Part of a small language model's weights.
Size: 11 layers, width 768, 6 heads of 128 (1 for keys and values), MLP 2304 SwiGLU, vocabulary 13869, 84.3M parameters.
Architecture: no biases in attention or MLP, tied embeddings, normalized queries and keys, attention and MLP in parallel.
Training: 966M tokens, 7372 steps.
MLP neurons of a small language model. Each row is named by its layer, matrix (gate and up: input weights) and neuron, and shows model dimensions 592-687. Each number is 128 + 32 x the weight over its row's rms, rounded and kept within 0 to 255. Numbers have three digits each. A neuron's up and down rows have the sign that makes its largest values positive.
After each neuron's rows, "fires in" lists the words (lower case) most often at its 100 highest values on Wikipedia text that the model never trained on.

L5.gate658:150147145120080115098140084162134094081147095136109106139170171161160112175173201134083102134073098179152134107096112188147140090138081149079181108089172107146111161136145100135127150145141185058129128144188141136110139129141077115106166137112144180106070188109087133169138154108180125165
L5.up658:124083071076096156142181171139194133091095056120147184098108150133139142145105119127183161108103115147137120124098065169141120130071118172121123108089174152184128173159103129146132086080172103098178083145158136110134112115160064080095139123106083135179073176124111173167159122118186075177
fires in: "by", "killed", "june"

L5.gate2228:156102138124118113227139123100101073066161126121107138143141149080095130109093160147122136123125139095154158154102108140111119127159154192129145072131145189118071149154172180098177128076091109156180107093133126109137113218101145118127126139097137136131053124116086152126127144102130135161
L5.up2228:109175094175107127107134114187131064136153123166147158118161142103094111078152123129088101135179099200144126120147167147133100128089095109120126133068158140173132156080165108076177124109172102070157137107132202134100182081130102110163130142192103114102121040139151111172169167163133163127
fires in: "he", "to", "often", "record", "she"

L2.gate697:091134069130127139199147164173117125095160113117114087107106139133101137143109102117090141105158141127156076133139109155075095151156095133157072179079068136134090116140168143170177108149126122064102148158171134152161103136105085168116116137105063212101166156104101116148156150179135117153
L2.up697:178130159066147116170165157161083119117189089155169114158084074090132081155121181159126070141112108060143141102132131164079183102134084151194110183128099143163144139133092185110094101113084123148148155169127134133074147130154154109152149120162130153114128118139139141084112133156113111079
fires in: "for", "many", "among", "some", "most", "both"

L5.gate936:092053072122138113111121102112156154119140099157183135137167104080090035167093144143158134112157167139093092142123082085114099114153095073118208146074159138130130156181075103152128153122117110101135130146124164140160133093155083072092050118123141097100156146116118108128103144140114144102
L5.up936:129089101177077160172126089109157133087109068105165122157148059139122103120203119136109116130098119092074154122091096161154157149149054173174123203107104131138144095116160117073116068125088148130068165211139084179182159134121154113166182087118055073114149202104125039059107072103166134109
fires in: "death", "career", "single", "life", "microbiologist", "biography"

L5.gate1219:055145107146125115103133149152056102131131146171112114149146150150147108113121152094182190151123115082145146128070132146033037120117148109125072144084134141140120137082115085170125171081106157128162160122197122173112141174088111113098158115147129099164095191113140133141084088154183173154
L5.up1219:088146129119186159152115127089105103124128158107065148096155154160148140155156144146146114127139112156107083138176144152142162131137144195133096126136098139127068161156119193143082180183150116123098149112145139229170142165125091120142119097186184157139131131131107151102127055076146132097
fires in: "during", "began"

L2.gate1848:088108156108170073118105147169119155132103118116114138163151138138110118141057109186108113151126133107126168133153091154140187149126135119134102136114078103061205092170101170145067098147169116114121108161130158109153108155108119140142116102094118132089180129092094112133167123152151119063
L2.up1848:129173111125109118094128155075086119123149120120123181101130125100067162032101165123170104067105130139115110137165107178121116135135180133159083162071186141113078096083156121109139060110153109100110167149102118172165116126123154101097134147135185089180134149091126155125090160139163127134
fires in: "such", "haven", "kaiser", "s"

L5.gate2125:143161106148135146074166153141094152103175101115124058121136162117122145132132127056104172159126131090085086143135155117150108119124143096088132137130041086164117143133135129177126140112141162143106108156177147115169121180141129135132112103112087092156228157056122133101150135095119091078
L5.up2125:181137148127116177084114139128057172099136104074124078072155169071079138151148176091163138144126159087139112094128134134170084136132180111107130104141064109127115114116156132127132161151117134153145084098131136179146205164137118125131132122177081132160148172088148128103153104109141172104
fires in: "about", "around", "approximately", "of", "on", "to"

L5.gate1638:123091096111110135164141164091168099087113142154177132113151144101126111080169142153108126114118104149173076118117145160196130128140130174079122109161159173101126108146181149148161135159155108081163167116122169122170116132113063054109125132066097127133079112127124108131146200130145138181
L5.up1638:138123079124095146133103132124123155121108102121082162147172128138105033191071118147113133168125106166142136130107150125127132117169128155120175100154149164101118149109122147098131116049220117150150123127159150111155169090146068089164116129135154167117093128066084167132077118076131066147
fires in: "several", "various", "two", "other", "three", "different"

L5.gate1611:137158123086135140123124095101095117140138131140077123155160119131141115137072148095115183129118152165149076146117154080159085129143128130121162117132099073178084145128170131093173110133145121111098088176111123214098126143144104180082128080170083102142146080103129105154177077131167089121
L5.up1611:156113083152085099136143105147188175147149153120117152133133130093086058134067111101136112112132114136155155115124109150136142131160186117070144145098202096165126070137121119146137125103112158107106119103074079139111098070166121074156142137106047132116168134128141164172112161115146129127
fires in: "on", "of", "originally", "off", "been"

L5.gate572:125115142125146155143145152164124197188133166084127134119136076141149101101120108194121154111126134102153088136090154080116121145160128139172122175076063169092106132122139107119092076095120147146166108118189149136163155102189141098176164140181139109153180140091141134170138132086132078138
L5.up572:179095107129127162134123154176089099202139165147154091166096119137139119148138125156151123155080059179172129132112165144151077154143105134184125149104100144143121087146152088095072151176123163153081125082100122097156120138089144105128118140131181127085087120066113114132146147091137182158
fires in: "not", "it", "v", "yet", "they", "u"

L5.gate1600:130137112213136079108141092132087152100096134102105137114102146101130115153127156158133146114130145138074120162143153125109105111149100152140145139098139149156081134107091135131184100122138058154103132153116159174149103128120112151078163167088144078131134133075167165122135128081158128138
L5.up1600:149126143173153056074099198137126075115158171151091145141067182177120082163167070173124106106161111072141157117135234140137186139129118067150091179124128129103114136090104066188121182126153134204095119067125137151123118107123066044126123133115142141161125051161155069188161174135133155171
fires in: "he", "of", "to", "hermannskogel", "joined", "attended"

L2.gate483:161089146177154133119090189110114144147161180124145157171099137139089031109098167107165098119125069153085133183055188151181172149117152183113153109089133159148173170146159111085159065088163083079144097110145145101137139126153195126141191085151092168085137183143136182136115083158122147120
L2.up483:085089130138096102092150141125073107138086094132154147115166116083087077146172130160103121152172083128101168115169068168153176145095112153168134103161126094149149164126166138165129097147091136123105139133139135138143121166199110076155168161171169129145103122112124153156098079091090098179
fires in: "to", "in", "on", "veterans", "mcdaniels"

L5.gate194:122138216167134135171120086139120130107148091068141061133116120125109146126143157116110166213124131128073083126147111136112107128108101166173111111091081151056110151140187127164137142127056108103120124131108153144097148123093152109071077145127107188113133114096138168134105099164131100126
L5.up194:117117133115069105191129116134174100194127090175140176128127113094147119121116081115149145115152133062175082132137166155095129123126153095095138097116081163118136127135108080119136113076109114156175140128078188114131081167142174149120128120141221163108131128134138145168101128179120145111
fires in: "of", "the", "between"

L2.gate693:182121115137130101075082106158176139113132167100138125190146115114101127105101142146112151160125078085168138160137128160113126121091084168101097131091105154143163180076062101157130073156136116100144198079137107154066155091159146150167109091116147087195153147155174146143118121141153159134
L2.up693:112122128195128120124139147176135142177098166121094127122094133171131139126129139155120146122135152128185124141106125131164167148160152159100106189090107146172116166105095160119135092087124125102123114079088150146074141078140135058112146136133102106138112132113122118101101124118086137216
fires in: "united", "city", "rangers", "celtic", "appearances", "blackhawks"

L2.gate2281:157123129138155162110136127134098132083140127107153091116147167153093187175110143113114176139130114097177089185110088162142118127121049131143031158134093129169151171111135144170165163079161138129157156190160136197144085147142123160099148149146090131145140069147159184149112086098150062154
L2.up2281:109175124124114168104139144151086125074089139096190112099079166152128209138133167168108180090137158123173067133111171146146094128104122109143082122178070136122119142147118158059109101157169134139148167156167077155089118152121126140121119211102086110149089157172104131135132136115132098119
fires in: "after", "to", "of", "despite", "following"

L2.gate1751:117164115162170167107136226150078152123109122177132104124144140152109173077134118142073105170108107162133123147150099214136077182090112158124154100127157145140093200118130112120118118160149145130102146128102085187155087127101072147166149122090150108163153167157088106124146150157092117151
L2.up1751:114174102145060121157153128128126144192111102139165131147106099060165116114128139188072107131102155109106129123103138125097138111184126165144166123166115140111094104146175127127104112159187125156091114150120162115120078178104123130115108085078142122066064139099067145079156110122141104111
fires in: "such", "so", "soils", "not", "vice"

L2.gate2159:146155143192131072143190219148148139120099050131192094099133171134160177169148087116095133102133088131112117135072112162090105144152120060146090115070131163157124122119137175196124098137148150100081150099134113075168064121126132191129096163124120148091111099077119125136088166167072065167
L2.up2159:123102114191117111183112114115042168152095114189200162121164169178131147065152154173114139149109111109146113148092161108086085085121071126233032108153123125168136137165140173122162081095124130156099170103124140151117164149170122134123113165151121200146089172150114113139075117122131126157
fires in: "on", "from", "by", "atlas", "their", "estimates"

L2.gate1038:118123141135092159134152179121065168105092142127112063114086157138110114190053147164100177102080148172142118142070115149124104089144132172048135151108127198109164178146116124140131137149152167080106140108188092144172116108080110150136114191182143156039160191078164135125150125139109156133
L2.up1038:099148111156138163104128127120069106104107147092180123106129142103109047145136129163131199120140150107126091137130147076145048082140148127141187120128155183154111152081134150158069183176083175172161174135171167108113099128146081123077171071093076124099116066091122072133109101082149175104
fires in: "after", "during", "for"

L2.gate485:093179141060153148144120203121085122090164116146103094142137131095160136174103158125099155152146091139131154137185154123186099143191095129068094175125122066122142093134176094133132139186139149066084152115146120156155153109100093150101132192136175168121163165127111142159087127150118068142
L2.up485:156144125103097115077109092067154190126145136122141152150151093090135135105115142098137085119167108138145145141157132155143081131123138196103153178141162146086156146114125115124142074106192037140133093055159119120069143114081106077132096079082188149119077166136165136120090107162151127115
fires in: "by", "label", "with", "source", "08", "professional"

L2.gate2268:131215106116164157145120169112116109140174126109122169127114118143141144157183081126062131127091116089140129136092143103127136128144081086111105110097169132153191113103091068106131055148123127126155073110107180067098127136137095116147153175141107121147156177134120090110114209151085096115
L2.up2268:129126159119100089103122143172155195108158121124156128113105042143102121178091080173137158148093125070088152162082112143125149124116157121068173157073176118137192120072096125136121105109188120123187129158158114138166124081129118097084088091110130097145156133131087138167125158141077096103
fires in: "only", "both", "number", "just", "primarily", "respectively"

L5.gate1982:061130148097119109153116147083142171162118135130126148130073103192146082153184121113076142117142147123160094141104133096080169111127130105129080184140092165121081109168104114157112155109112137080145050125083122072128100116066161107143102141079125155168059082148187190213159206180075115130
L5.up1982:136143100116137176080146130132111125129141164089148089114123103126047171163131154134088138156141116138115136137140079120089157146196116225176127147098158117124141122099159130082143152105158164132102151110138178133173141146188122100129116077122079132114204159143182155140090176139103123130
fires in: "one", "three", "two", "none", "four"

L5.gate11:115123183103134097144139132140154115139135097164080154114105116124145107107170116170164114171102130125204113156115146167170117161128113121163175151124135124087093116084176155077072163128152119148097117099167147185151136065064181182163094177081105126123192059130108127064099124121150091140
L5.up11:133185146125124146146153094134165133140052085150099139114115197172164195132141091168080056153111174188088127127162131130092122160124127122101151126125062133127089146122202106103064127141101116072129153133126121128053131132066158145104129176080089161076177146105164112173119099140070084150
fires in: "racing", "airport", "center", "arena", "park"

L2.gate17:104168112130163095074129144096133161135127118098155143120071130093149047063141130191091126126131150183128119134117138162117093153124117131129155096148118170136164108089102136099085159135097142161134142045105116057181124143150127168165164109161112100106126147095127166146168163097139073067
L2.up17:162128135123101078099132124132086120167114084124155128123137105153117143114135121126157196097144130111106112151107159134212147129153077120111129116085172148109142161149120071127142133127145070093132082125117143111096137097153156138097119135144145161128109161141165169139184106114168153114
fires in: "they", "it", "he", "she"

L2.gate881:130184155103181090093074088088100123138144125081144160161129096135101142080156141166133128192171103113127186123127080104134140161161167145071139156107107084137149138093146078087132112102108212153134107097125141086107131110134150133165136099091108105137103098098120161113140088150125089109
L2.up881:111053100098171124106140151115148137140144074172135177130162078160065140122156214116215107121150086136078120133135045171125118105137129213124129153110133167145090066098133107122160104095111138109158108125093160099090110119106149162159114117100167147111130084119163151153158110084124098123
fires in: "the"

L5.gate1476:155153122191149147101117089136140101129144164106086179145180095144155150025110117122084128112095091107107072174069089095090154163119067128127104135162070098083105162167198108132093139072147083125133105117147146131089136164108181142084129133146142130085153132133087113131106102085165072096
L5.up1476:119156132150123147135110108122173076116146150094112115116182121134158197060120172100113164091082091144133113110106116148109132143191127148117135093131123090103121176132202161152119130113140135117108112139145101119050146115121106103145108135158127157093156168120143094153122079137157110123
fires in: "time", "space", "language", "format", "power"

L5.gate803:145125171156168142087124161126167114065196112161142049091124137116129077101107093137104149123153062060135098144098114118149081147139159117101132084075150116115063143125144181190154091143167141106192075132084156152107105173144117124145090133110130062093115159162135113107170121089127121121
L5.up803:108151155117155113159123119106146117132209079131088106122135196136132128153118100103122203122138088105118090139139147109168123147159167159088148122103111110121157067052176094150133159178142174103155154092121126114190139095140123128150143094159128114114137095135125139101153135116151128134
fires in: "such", "live", "these", "this", "similar"

L2.gate800:173142048124114079067116126102126175168103165087114152134093135093108159110112144123139176115103155114175107169130183126107143099088149181146099150154123167103159147186122151108114104125156095206065171134148128186149146142106135152179116020096129062129173115055163062088156119145155159072
L2.up800:117138097149152094155117139104168209066079166157127120133165189079147124157092116124113137125146092116182091126168125139129085160106078092130083135170121166139125113134150177147155142102177134101140121072142096185080137172171153113120122179116102102149172104095147134150109084140154122143
fires in: "until", "through", "of", "when", "due", "to"

L2.gate2181:119133144134146097200149138102145077118137154171099126101105129123125142107105103155157183079076127135118156126161125116055129188107214118123080145110047138045127167103183155160121129123068087149129169101183133127144113137135112152150080153082141156114114100062162128158195173116111109074
L2.up2181:099160203146104131168138126129111154115107133127142064132064092071141117067134142115129173126153180144128103112070130143136125108176134174065110100157129069076083134167149147110116090202183131084146138110135086126181093178099047067103164098123167105173060148152102105182113172174102093102
fires in: "well", "nizami", "good", "be"

L2.gate2088:152124173180129131159121151148082112112120067119113121118163157182141142129129129093079136148145071156104169148117105128116085126121119145108050115115038121095217138103172161105126105132121141117146115126112134128087144127131077147113119148144138078115146128154124144123148162126132103142
L2.up2088:162143111091164194117090106125115142106113150147047170134150098148137219114113150082142142134098152148089089148101111128155095098146098128161116200144132137124107105153101100135183097132155096062065134109147116128164135111097080090065132176128142094139114122113135128152067136128083127126
fires in: "on", "in", "made"

L2.gate9:141138106099127131100101107088096130192058175184119147094121161094061132125149174126123137193105170154147098119143162065076101165194114160101158134103130145151138099207128132100086111117138077137147161118144140158104078103146121145155124111121067116124120155152109149166110129108140133114
L2.up9:162108141150134149118118137088153112193134170188050135065159161080159106138127144089128050183118101103127104132110121164130175152159086120077113114144043141083110155176114133178176104139099125129161126121097168172156098126199114067127123117128112093167116106116134136130113106137191105106
fires in: "to"

L5.gate473:121143176136127117117144154154140097110132041148127107172126064152195060097141130096047113117106078162099145130061123157107101154091131176144141151138101211156173143126131149166193102118174151191193080111113068064203105132115156135104149094061138115104156119111116098089171173125158173144
L5.up473:119140184097102104111080121112146121111153073178108139128170123081083125136068140164095141125100120102125087133125100107177124120180083135175137151154089114105137114178069155133116109117158111179180157109113097114077176171135146115166128159135097162091076150166087121099160115125103142109
fires in: "these", "such", "port"

L2.gate2042:125106107172059091123145119132158100138143147182152092061180107177115145157100129132058102147149145181127112159072074175121103141155117086079116113077100132151156086145153142171107083102138177087097147155201140090125075158161107157158131139155071156103164148187126106115115174172075142146
L2.up2042:094167103143112130101104135138128029157110174150148094111128131117138098117145157112136121171109186207098134139107093107156086149110181112149105077119082086145130135093153134125135090166098126121110163120150066100175052138128135153125161111147110123059120115126168110156121047120177116085
fires in: "to", "main", "secondary", "strongest"

L2.gate798:076116122178140144135115171090137122175088109133100089161093120116092102130167145066138102151209184099105126130146188130143069169160159150130053095118027135114197184103181158145100132106158131154189158146130132126092091095154139126144113098113141174109126139125133125232109092173135083126
L2.up798:113094127130170135166095165153129130148113144120140104152136163193155106036215198119154085073086121103088152085124182145145114101107157125117062107107131113155139163182120121133148141139072172146123116116125173069161096145139203123113203145139080087112127069072131137133065152145139117111
fires in: "the", "evidence", "an", "el"

L2.gate1193:119086144106121125158153178162108141140136085112100108107123154132074121123154126108150138093127132173121182144137054142121091130133135113104151158021105121143079137121088066174173049153150168096154130152144091122126062096100152168153141115142079144173183114127209134093097135158120169125
L2.up1193:095149071084172068134119110113128169137101104116051142112068127169114167127136094150168139169077136153162117134145106111117199112150092101137121160123183158128105087133117125182086144073121141134082084172074135152144078161082093151134090062118203109115180132094129194111140188083153118151
fires in: "and", "by", "while", "in", "eight"

L2.gate1258:085114168145153109184162141115196126098190150061149083203120177169133141112101108160123088136132096136126081137101181166121108137107080096108143108108133163170160164120146138168195066144176113071164082051090074089059116072092138099101117130126083142130177128135129160179119080165111118156
L2.up1258:097081099122115122139178076118132142058118033123134129180193169132186093115128135169062128112142148093083113116148139061154144098145166112079095151126078129113144159127202172162157127121166126135118103158156211136118062191122155068146126106107174114172121085127134085162116114163118078129
fires in: "as", "which", "of", "that"

L5.gate1190:130140170101129113116126162135116145155075179090133091171144088113101098130100156134059121138095125175160105113116107164075111134157099167131118135120076112090119163136161165114134088120125108127095133147122175101158093077171135088170171112164048117078144172174120095133121217104097133144
L5.up1190:155190137122105159141086136060113127141130098106159096074152118148136128119184116134141129127155140142131147131145087118100149135102182163156139140095177117135106083121088064117130091104115167172173086105127238121070136145157162149124118085131089133136166135103138123132137173162094131090
fires in: "also", "same", "similar", "addition"

L5.gate536:099114094107149141119141165129110134144148168136132139130144104166134109128154148108127084141117057121088125126116154168183154118151127134160106114129113104149106185122141129077105102151092123141139094108102128107167137169097112144216134068099184079096158139143147150184094137103148114095
L5.up536:176117160086102102125099107077193190123143132106151123132143189111146060130149181162121111159196152055125139150148111116128171132161152146085137163124101121146099117137105123124123097093088118098075102132151141108100093141124188103167175100063130103126135111066090127135078155094137094061
fires in: "no", "10", "book"

L2.gate1992:106099162119146103116110117130102106144190193122118091199142164063106147176079136139088148186151167116088147148167147142023155144106128092169169159095119113117087111095108168098188161157096136168121148084037195088112169067094159128113132111075130137100116109176100138115151106129120180137
L2.up1992:134122071106136150119176139138104147178145123132111123122060179107111153108107139131136137151079101133074119113148131096087106113169114143162094143131095123158185097108107124120082153101120123127134126101089118148161162057128118097104108139114167133139086126152096200049133180131102131141
fires in: "and", "the", "a", "pillar", "gunilla"

L5.gate1568:149079148117141096151136175166145145097104084148153095084135162114102108097046120141143103116145172145178150140099134130064062157135157160076169164159128113127195110143085171099154098120186158121137106193173189144158123164096139152154131098081113097124164136102121094096136159131114154103
L5.up1568:144143119096129130100094096137112181108089135128118121131052164145137082156135140118172169128134107126139084119081119106124090131154100128167119137105153136113160137143207191103107099176119153071139093105126091135101110071122142058154171161103128135136146172149134125135103184178143159170
fires in: "now", "still", "currently", "today", "longer"

L5.gate248:133095161121116144109123103149131160130137183062103093116129150137117069097136104065125144114125126101138142139114171123146125142110089132088084152086138127133156115116142125195130138081136154077118197100092071073199109161137169069149131120135101127145130098148117140106126185167098117159
L5.up248:158159145143111177162142055088164162068141148185141102199117140136126180120178181093119173072113107146071136128110168122082136141146121028146128152162044153109109110117160149220135106096111113147151159114112151104106142161160079075152154140150168058078122139124175099123186125168076144173
fires in: "work", "research", "career", "interest", "life"

L2.gate1352:073180109200126135131132147098096160082167119140103140132120166076117084159109088103150148109184118126123086161076186120126132123090087086141121127125113092095124140118172109101205152110125165176146097116119144154114119135127150083147144101182136182127198111130122166175124086140102063130
L2.up1352:105115135105115114147149103088081089109084124127147121136151119147120112153074111138164185140158070133101147119147146140119124097084109176103136091131120115086176133109112126127161109154190107130116053096122153118142102160118154099098159137121184177130153170160126153115116127114129129119
fires in: "of", "to", "on", "historical"

L5.gate1609:124126146131127118109103132059191130141108099142135126213131124178111138166105115161170175138133145113134188115116124111120090104131068134139074114132123147164161151087162162126167129111110085168105184126130173112112105122099144144083125071177123110131176146145102123142117139135067128160
L5.up1609:139163098178126145146099111126116154128188088158115138092153117109194110112102110146132160164160130118111042100179186139134151105142147145046143153140082093141113170170121135151155146157136117114144104163128113099103135152144103028144157183116153161077124126100119098141105091110104137168
fires in: "s", "its", "the", "biography"

L2.gate2078:149134180126074140134088163159065128190113126172108152113103128119083121166120125149137131135050119145169096156137104137054141126108142180175168141115139148136146091097134169134155128121156119120127145065121172139143156169159101189095098101112100115138151117110154115115162144109158170120
L2.up2078:147137165121156150146195113131121135028107078098216131090063109114094144135180098168173106126154141128175142128098184123089149148149088155104133126120133156123140122123172172111098155154161075146142124093088121163058149085112128093133156090082163061124125093191219194105091166157091134081
fires in: "if", "one", "once", "yet", "as"

L2.gate786:112138145071170127137110181104116141141138092143105120089117128142072085141123130116172119134098142168132082162150156126144202134095158123107103131131181065159144113093101139132145123129185180129063156075152142107094150132132162109112082135115129177098085148145149134133053060147142155140
L2.up786:135128117070107180112120142081051139128141077135143123065100098121082107079103154169053139184130093075100108134168135133121158103152142113151114146096133096170153112109174131176117078094117115205114149078134162102106095101151124165161090161104118154118114132096140130101087103099164114154
fires in: "with", "where", "by", "that", "when", "tempera"

L2.gate1327:087136061155137124147165135064168119075116114114146144121114081122105170063135062156117177177151070067151100152136170136175144181140122131124144144120169160173199102183131125165160089090145024104084121119144153107172092143116110104119158183088175062130144197118160165138077146176048101173
L2.up1327:107126138134095136141193170107142107090153095120161131114173147146169122148162160116140160133166135102110097111164157103155190133111131125123126124137097094124144200156119182175160159104088116182136088152100121155113091132118145162123090178136107102170138129130123167177108109151092151160
fires in: "of", "for", "including", "with", "eight", "to"

L2.gate1139:149097093075106150103156137071166126098103179095102155151112082153145096142112086127081170097118155095153121139134077131168119138201079123084167150108163085142095234138175114144139141102156121148152073150133136039179089127139109080141202124139113126123127151140133161108145140134140143143
L2.up1139:094178169075152120110138104118139142126122118087084154126130098083117077121089163130101170057144194045129132107152123083144145139163154142059102143139132072124090134069113138158079184074141143169071085131115079084170169099130140053163203198142085100150193103132128126174132148152154086127
fires in: "final", "last", "election", "finally", "almost"

L5.gate2009:088142127136183180154128183103082158158151139092097113104201175149136067162137170160095146144100125146109121163125071111087122155154133121150126105053121135058130146062141146146093122108111113148112176166178132169126097105101118103119132141180123098139144111138116121211134108129073180097
L5.up2009:089109086086170139157157135118132151117117109120120132070236199171144126104149118186159133104090077176153103128153122118111134100163088148132103101086144156105105148088106155098119160131128149147116166131192094186077123128108096140153190167182106123110105134130130129195084098105087185138
fires in: "during", "through", "using"

L5.gate595:119148067173121175169073097125108099146153108129118131096137133095101072114058118101120101142075100172159158154161092143129087186094104187095111120132133084129182130152082107119136154155050164125094145143128172097131143126133115068130108102100157182129096135112118198138135102149164111101
L5.up595:127109057112098102108121112101157111174135088079136170141148135099126147096104102120115089113095085137148112117153125072155083131098124131125168148124179100115110118087096074124092132096103135181128155164136147096144093143108109097066137085137118181092118092101130149126115090195147130122
fires in: "radio", "television", "tv", "record", "stage", "recording"

L2.gate295:148087151144175154125103097111106118156149104124095097125136155159073103128129167148102150168132154163107117155102119101129113105093085101185100106153163112105145202127099169062142140105101197130132135085121136134066160176136104094119092139098136147104158104094104150103159091167150065144
L2.up295:105135151098069122156093152166156139084135178103142073124115138172114111061101150120073129091103081128091164123103153129125164168060154125095139166115166144108103085118221125112167115192125111123101062139130114149139130134106124142112155166144076173132135130172076132175149149123109102192
fires in: "of", "age", "aged"

L2.gate438:113155112159188118030095095094126141118070078110140208109149061133084124120134125159191074184147106130134161130146141065179104127100130153109108172079149135140165176110156141074181168125132144124180148163098135107098173068134174138104117104128075122120131099116112134062168106088105098143
L2.up438:105148118088139130098107142088122073157157187115158158094130105188145137102166195103158096130153134127093117115106142130171182138113096131133147127087163133172156142034198139161141155164091177114158090118135139104117174145107133125127141109149113129118134166143076126144141079135145152114
fires in: "the"

L2.gate1359:082140161073144117175116163132122114157155078187071109061122153161148163147086168120111091137088096060128150151151137173081075118086138119136103175126150116141172119061134123148101136153096163132072126160156093095103130168150129111147072137125147176120160185095124046089135118158095167156
L2.up1359:118096142132208193098164101135156069127137145105174133116119117102142145134155216092154156070156181089140179128119077150112130110074189212135079116087112145141116125134065102098139120101099133097209150170108093106121093094143157130176142129074111154152131101109123118141074079143149115078
fires in: "this", "chart", "which", "gasly"

L2.gate1256:085149109168141101154166167137121119149160144154088136135077149075221125058063180195090115136114167130105092153033144110112129111167109150105154139122106129149105099113155104113119120152148151134090180142078069083108079208126154111164188110125084191142099178105180106159182177214116113120
L2.up1256:180147074098126156168121142149072181085133048166102110119107134107162099144157128101149089171183098060119074135144141159053116108133129130086126076151105176190186102123072110127107131121176133108147191116120145161138157170134147103162162121124151144135124170128112144139116099158180111122
fires in: "most", "very", "while", "many", "least"

L5.gate2230:169100176136099103166183111128154231170116140129095110158176091076112097129134137184164125158124120116176162154115136116120092175088120141136163105144101132132068082110113107151067130086168077072155097076095145118114077139161159095150063096176074099177202132130115151136171123117092132095
L5.up2230:087121144070127110139159151151123156127100126128083131150148093130165121158158192115162167116146125076120141152173119162117126151115159142188158171160131158115102097145105121112091138084150163130139045185123157168123109169170084081133113139090118133094177150131162119135110077098102111129
fires in: "work", "works", "set", "collision", "standing", "stand"

L2.gate1428:104114118081145146036146074129123133075079092100136097189157112110082149104081092141151126118123147162130086153101125126120103136136135167103120116116126131178154134076138146080139103122172103114113157196152093142160160066091090095150108117086159127145117098123199160120100118156129131111
L2.up1428:107140163121113107156130139119146173167135109093087080096138130187056079085155152092139080134172162107131105097170062119128150103120149119148089110133140135161105146133110093133126073111145101114041114133103119130130113197160118083150159186126154117153073156075146167162105092128124160173
fires in: "with", "for", "the"

L2.gate230:168140155194110189197117106094163138166201125085127086087057159127093074114089145129158142139106127071143087152106123126171226155109108103096103098058145157147101134122140077141130114132156106095100128151150142118142148104120140166144093097125124113140139144111159157156131121090133092122
L2.up230:107122111101105133175133115148079130120089135080144115169135128125136132095133074162125093086182153096121091119152093181160175174174050067068106202080123183183089094187108131133131097128139108116140064095139175102134080162147143150091091141141182112056145065133115198180092183157141168113
fires in: "w", "cup", "league", "hermannskogel"

L2.gate801:095138197114130167158156137167134107147169119154101069173104103102144060140090129176050197122156118056107085152092135123119167141148085154060144132090141143165134114138067148138140136142155128070098085142143060081145139121141119134114134152124082127135193140115109053168175216173182084117
L2.up801:152058142151077079147146134116104112154097104124127126083143075138096151070116080089127127148155139108062149109090098138137113146114163208102148148059134137141157087129108119082157077104114128136116142150049148133121104102112170102190114123078148097152101184145082095162153119118117129105
fires in: "of", "these"

L2.gate576:072145146173161193193147196178097112104149154113160147088125145148160124113127179086128142159138111152172120153103122107121165097153069134149166140125091119139197163127158135116090155155144106132101152186181161118102101197141161125104154141136091096170136138082120132179091178134142074144
L2.up576:163158112151146106179131100150102133145128116125165145107071160051107134140110142163199145100152129180130141127081080031100089163138133155115123122118139122119134177154169122150145144138072116161125171139112161106147135157160156115164087115106093168121094168105113131136108165119069094128
fires in: "to", "still", "well", "currently", "longer", "already"